MLP neurons of a small language model. Each row is named by its layer, matrix (gate and up: input weights) and neuron, and shows model dimensions 16-143. Each number is 128 + 24 x the weight over its row's rms, rounded and kept within 0 to 255. A neuron's up and down rows have the sign that makes its largest values positive.
Before each neuron's rows, "fires in" lists the words (lower case) most often at its 100 highest values on Wikipedia text that the model never trained on.

fires in: "to", "would", "could", "may"
L2.gate211 [129 137 156 106 151 152  84 137 131 143 171 144 126 155 142 164 149 111 139 171 172 143 148  91 157 125 121 125 140 109 123 135 134 152 124 187 163 153 165 102 145  88 101 123 122 125 122 118 144 129 100 158 147 124 119 121 144 140 128 128 135 132 106 113 125 111 150 131 155 120 155 149 122 185  96 134 108 122 111 142 135 148 144 108 143 113  83 180 108 118 119 114 127 159 134 106 167 151  71 111  90 134 163 104  90 154 133 131 165 103 127 139 158 111 147 120 147 133  84 125 131 112 133 146 122 127 134  95]
L2.up211 [112 119 161 146 126 126 113 130 115 124  99 119 111  67 141  78 153 113  96 147 106 126 124 106 114  98 141 115 160 132 157 119 141 199 105 130 145 192 152 126 118 135 118 139  96 118 149 129 123 101 110 106 133  82 127 155  64 147 132 170 160 105 155 165 141 129 153  89 121 142 106 132 112 126 164 151 111 151 146 145 146  97 151 114 119 131 128  86 102 152 105 141 103 128 101 118 107 120 118 130 150 119 137 130 157 135  70 117 119 173  97 136 166 178 122 121 161 123 127 114 123 130 104 140 147 163 115 131]

fires in: "not", "to", "by", "kotoden"
L3.gate166 [112 104 181 173 138 145 104 114 133 174 135  92  39 131 122 131 120 128 176 117 141  74 127 106 118 149 151 143 140  95  64 148  93 126 127 118 139 137 117 135  83 121 146  95  92 148 143 142 130 142 148 117 125 152 141 107 118  79 135 137 171 126 107 119 130 121  98 135 145 158 144 160 136 118 178  92 140 120 142 137 140  98 101 115 162 159 130 153  94 154 117 141  78 136 121 112 126 130 141 162 158 127 101 138 114 144 109 127 117 122 151  73 141  72 135 149 121 117  92 112 140 138 142 133 130 149 135  88]
L3.up166 [118 155  97 103 112 145 124 121 141 195 188 130 148 141 176 147 129 121 170 138 178 143 177 105 151 125 180 105 162  96 131 149 134 147 141 128 135 141 142 116 142  96 103 140 112 111 140  98 126 121 186 143  94 193 126 145 117 130 117 141 119 153 123 125 145 127 147 112 152 151 130 143 143 117 112 150 153 139 170 146 136 117 116 130 147 119 126 124 132 134 140 118 127 131 150 144 142  99 127 156  51 118 120 141 119 161 109 125 122 124 120 117 133 135 114 102 116 154  93 168 136 155 139 144 116 111  84 120]

fires in: "years", "months", "week", "days", "year", "day"
L9.gate194 [131 149 103 145 134  99 136 103 108 167 175 126  72 131 152 136 129 105  78 120 128 119 125 143 126 151 107 127  45 161 179 108 126 163  90 183 141 149  94 184 111 130 154 109 154 139 151 145 168 100  65 109 143 120 109 101 123 120 172  99 111 123 166 105 155 132 120 126 124  92 130 150 142 127 112 124 148 116 128 168 182 150 108 132 145 117 130 138  93 149 149 117 135 115 111 113 139 130 110  98 128 130 136 125 130 120 137 142 139 136 147 151 107 111 134  93 157 153 129 167 156 151  82 141  96 130 133  84]
L9.up194 [197 174 105 170  49 128 135 144  95 175 124 155 134 119 110  84 146 139 150 130 192 116 121  94 116 137  99 124 119  96 156 138 107 150 127 118 127 114  76 165 108 154 140  96 156 127 137 154 159 133 138 124 137 137 127  99 136 131 132 159 146 119 132 159 104 153 100 119 116 114 154 115  99 120 115 159 129 222 110  96 139 120 116 149 151  90 138 155 109 168 139 130 160 151 108 113 124 128 132 110 129 101 118  73 108 122 131 113 131 128 131 119 112 160 143 112 144 116 133 129 123 109 130 145 110 149 127 128]

fires in: "would", "to", "was", "at"
L8.gate142 [ 97 168 151 140 172 157 112 104 112 151 184  95 124 153 141 153  97 161 113 125 123  99  97 134 133 148  92 134 146 157 154 102 113 154 103 145 111 184 132 158 124  99 155 170 125 154 103 161 121 127 172 171 124 146 115 126 130  98 117 140 141  97 162 118 131 122 164 140 120 129 167 133 156 167 111 126 115 112 149 131  74 106 103 129 121 131  98 129  86 155 143 132 136 154 121 126 151 115 163 136 134 144  80 107 162  94 117 121 149 121 111 141 137 133 149 102 119 107 126 139 127 173 113 121 123 165 159  82]
L8.up142 [ 94 135 153 147 157 126 114 160 130 129 126 116 125 116 147 174 119 111 111  97 181  83  80  86 125  85 139 118 119 150 105 142 144 159 122  98 166 140 150 144 110 118 142 103 112 100 136 119  94  94 138 140 143 204 125  95 138 123 113 164 107  90 112  98 114 122 152 108 157 146 168 130 128  97 139 106 145 179 115 127 121 105 169 135  90 108 104 106 123 140 100 138  74 113 117 113 115 130 156 131 162 116 110 116 122 134 106 151 128 115 176  98  95  74 144 112 156 150 123 126 149 126 147 131 129 172 138 127]

fires in: "his", "their"
L3.gate60 [148 113 130 148 147 161 123  98 141 139 121 105 116 134  97 179  79 155 125 146 140 107 133 114 152 138 158 108 138 131 147 144 159 107 121  94 150 118  83 132  98 122 149 135 140 111 123  94 121 134  79 162 169 113 118  90  86 127 152 127 149 104 106 146 114 112 129 146 143 151 121 139 140 144 153 166 121  89 166 132 153 116 159  89 105 160 137 156 145 150  74 120 101 109 114 124 122 118 111 144 160  91 134 105 145 135 139 129 156 138 211 144 126 165 139 132 158 123  99 136 119 152 133 104 114 159 115 105]
L3.up60 [ 92 118 131 144 138 166 186  97 107 120 128 114 149 129 117 143 112 145 173 154 113 141 150 174 114 156 134 126 133 128  57 115 138 161 123 112 164 122  91 126 109 138 117 134 106 129 126 128 132  94  95 181 189 119 133 110 116  82  93 123 144 120 151 114  87 144 113 117 119  97 123 131 120 153 117  94 145 122 121 121  91 111 116 100 141 113 117 101 115 156 103 160 149  98 116 129 134 109 154 130 156 108 100 115 126 106 156 116 122 155 150 103 144 165 155 105 109 111 118 124 165  87 162  87 126 165 152 161]

fires in: "national", "and", "she", "has", "it"
L3.gate273 [103 171 107 148 130 110 146  94 137 130 142 136 119 123 150 118 138 109 180 147 162 123 120 137 110 109 170 135 103 144 149 107 132 115 104 111 184 104 105 164 106 129 114 124 122 110  76  64 139 146 110 162 134 103 143 117  95  95 143 157 125 119 138 126 135 108 161  94 152 137 143 149 104  72 107 100  81 138 151 105  95 141 141  97 141 112 160 105 117 161 144 132 137 116 128 135  70 136 154 140 118 125 111 116 161 132 147 129 135 116 129 146 126 177 148 124  85  73 129 176  93 114 144 159  95  97 100  99]
L3.up273 [149 141  96 146 139 134 194  96 146 117 137 115 140 123 121  98 122 156 165 140 163  85 111 154 119 104 142 155 142 129  79 167 131 137 126 162 135 126  92  87 127 151  98 105 133 123 101 144 111 111 136 157 128 156  90 137 158  95 130 123 109 130 133  67 140 124 149 163 168 139 165 120 101 118 112  98 133 132 114 124 102 104 122 176 138 188 152 144 136 122 111 118 120 132 157 150  81 138 143 141 164 129 111 102 125 118 142  90 148 109 104 148 103 169 127 145  55 163 143 119 110 122 148 166 136 125  99 137]

fires in: "she", "seychelles", "nietzsche"
L2.gate371 [135 163 115 142 145 167 137 141 123 147 128 125  66 148  69 142 105 142 112 102 137 139  48 111  86  99 153 167 143 130 152 103  85 122 164 144 137 105 124 138  75 128 125 121 128 128 103 134  92 168 114 141 130 147 104 131 116  99 159 100  94 144 148 151 114 156 123 161 139 127  94 135 132 104 128 130 119  85 139 123 149 129 136  61  96 166 141 126 116 144 130 150 140 144 146 129 133 138 140 121 155 142 136  98 114 127 119 170 128 152 128 143  96 117  86 111 133 125 107 169  90 147 137 186 129  93 103 105]
L2.up371 [ 92 150 106 127 105 148 117  89 113 175 100  98 114 144  75 111  79 120 117 105 150 134  94 151 108 132 112 136 167 139 123 103 106 110 161  95 119 128 105 102 109 114 110  95 127 112  99 149 107 146 134 146 129 182 121 133 146 129 158 110 126 148 155 166  92 141 120 172 127 139 117 111 160 120 150 112 108 100 118 133 157  89 168 108  87 136 143 144 122 127 166 147 129 162 150 177 141 152 178  80 179  95 121 122 107 135 110 172 122 137 159 149  95 113 108 108 135 143 102 115  89 143 146 175 104 112 159 151]

fires in: "during", "to", "by", "professor", "her", "along"
L2.gate112 [ 96 139 124 124 105 100 130 119  88  93 140 130 101 135 159 173 119 148 116 133 132 166  94 134 152 102 143 175 132 128 141 171 124 169 124 111 140 133 120 103 170 122 136 127 120 104 149 155 142 159 120 112 134 115 119 156 112 104 125 154 170 116 144 118 160 110 116 111 129 123 118 130  99 130 160  92 110 121 157 126 147 143 105 123  72 186 115 143 115 112 164 117 103 121  90 145 130 115 143 116 108 157 112 156 117 150 111 108  90 142 127 119 146 134 102 101 117  94  91 141  82 107 168  99  90 161 129 100]
L2.up112 [148 132 134 103 127 106 183 138 132 144 143  90 165 154 133 138 144 128 148 135 139 114 153 120 123  93 138  94 153  90 136 134 105 192 139  74 180 113 120 118 138 160 130 107 133 120 148 143 139 114 167 125 122 128 130 133 129 165 132 120  94 127 151 106 135  86 169 127 145 150 169 118 139 169 117 172 103 152 158  99 149 148 180 163 153 155 127 143 118 124 102 121 112 122 101 120 167 105  88  83 135 143 149 120  97 151 110 134 157  97 121 123 145 127 117 125 100 130 114 142 150 175 149 158 149 119 146 109]

fires in: "record", "could", "may", "candidate", "although", "should"
L2.gate363 [109 109 154 113 140 171 150 120 135 164  77 128 123  89 145 133 126 159 116 171 171 134 150 124 105  81 149 161 173 105 147 147 132 161 123 164 153 104 132 141 130 138  83 156 135 161 118 134 105 144 117 126 148  82 138 113 122  96 133 151 190 130 115 141 138 142 183 156 110 107  82 138 166 141 144 113  92 154 117 143 134 133 169 148 122 135 113 153  93 118 103 156 118 141 120 144 153 116 155 121 101  95 153 116 121 145  85  87 141 146 140 111 131 101 140  67 138 139 154 144  78 128 136 130 135 117 118  84]
L2.up363 [128 134 116 129 119 129  97 120 113  77 197 113 109 118 117  70 161 163 182  96  97 137  97 137 164 120  71 132 132 100 142 132 124 104 135 149 126 144 130 112 157 115 102  91  81 104 121 127 107 120 148 150 129  93 118 144  91 119 118  78  91 178 168 128 162 120  95 110 104 136 139 133 110 142 119  82 114 116 118 101 146 121 106 118 171 108 108 108 119 146 144 118 150 126 132 143 138 121 112 129 108 124 121 123 139 153 125 116 170 118 109 131 102 126  70 152 137 132 110 101  81  83 132 119  97 163 162 134]

fires in: "his"
L3.gate327 [138 123 140  95 163 141 130 119 146 155 168 125 158 120 115 121 129 145 111 183 129 115 121 131 144 130 151 161 143 125 151 137 134 177 178 105 131 128  84  95 147 137 113 135 115 118 131 118  82  98 139 126 187 158  90  94 104  81 117 139 110  92 116 127 138 166 131 111 152 142 110 106 127 147 126 102  69 137  76 135 150 108 106 128 115 134 132 123 170 131 120 143 121  89  96 104 127 123 115 151 141 144 124  95 114 118 111 123 106 185 148 170 136 129 125  99  90 130 132 141 142 142 108 118 174 186 136 124]
L3.up327 [168 101 151 156 155 144 146 112 125 133 152 113 115 101 113 158 129 128  96 135 176 117 103 127 163 189 156 132 164 113 187  96 138 140 153  99 131 115 108 135 141 125 136 116 164 132 107 104 116 129 104 164 157 126 108  76  86  88  87 107 104  85 145 142 100 164 122 107 132 152 154 120 104 125 157  97  98 159 138 123 177 125 109 103  96 113 115 122 179 122 130 135 106 138 123 129 132 122 108 122 113 118 169 125 116 147 128 121 122 172 105 111 116 106 110 115 112 151 146 129 125 131 141 105 158 165 105 121]

fires in: "did", "would", "could", "no", "may"
L2.gate225 [ 91 117 165 112 153 145 124 120 114 138 137 130 119  90 152 134 144 143 108 149 140 120  86 122 150  89 163 131 147 104 144 150 134  81 102 110 139  99 169 156 110  94 122 132  82 138 105  85 135 149 118 169 187 144 110 141 109 125 133 149 147 119 142 118 142 133 144 166 182 155 166 161 130 101 155 124 129 153 135 148 100 152 135 109 118 132 148 114 151 141 116 152  86 134 134 119 116 139 151 155 147 104 124 133 103 118 126 112 133 124 112 101 154 133 173 152 169  93 129 147 117 164 177 148 152 163 147  85]
L2.up225 [ 96  99 192 122 151 147 117  97 115 145 149 116 147 113 135 124 145 131 136 133 110 130  76 105 143 110 150  98 185  75 114 155 119 132 139  96 126  92 158 133 114  84 106 131  82 125 117 107 173 119 133 157 159 135  89 115 123 149 123 154 117 128 159 129 155 137 178 155 177 180 159 132 120 118 130 109 127 126  98 122 109 134 136 111 120 132 128 137 158 139 118 129 114 135 142 142 106 173 149 137 144 110 131 143  86 130 124 119 142  96 114 149  91 145 169 153 182 121 141  96 130 136 146 162 128 157 139 126]

fires in: "years", "6", "minutes", "days", "hours", "months"
L8.gate121 [175 131 115 120 115 106 141  99 123 101 132 126 147 108 131  95 166  98 142 126 184 124 141 128 149 125 135 102 105 126 161 104  93 121 149 146 143 128 130 163 135 154 151 153 142 139 137 121 126 123 132 128 148 143 146 146 116 134 151  92 109  90 146 106  93  96 128 147 120 127 174 162 145 161 134 124 173 143 163 144  78 127 110 156 119  84 131 118 111 157 107 193 106 142 132 106 147 132 128 140 121 136 148 124 107 134 137 138 108 132 131 111 116  79 143 151 164 138 125 150 128 142 105 168 129 164 162 106]
L8.up121 [188 146 148 140 125 115 134  82  99 123 156 145 161 146 131 163 117  64  81 126 181 151 146 120 127 146 120 139 132 114 129 134  98 164 100 141 116 115 138 144 131 135 135 102 125 132 125 137 119 134 160 110 130 166 102 142 108 177 145  71 115 117 134 123 136 146  82 127 117 138 107 123 153 177 110 105 118 141  94 107 164 172 123  82 161 121 124 117 123  96 178 141 114 115 130 131 116 207 108  93 112 115  98  99 137 125 158 121 141 139 112 116 121 131 117 159 143 156 104 173 138 133 132 147  89 147 156  98]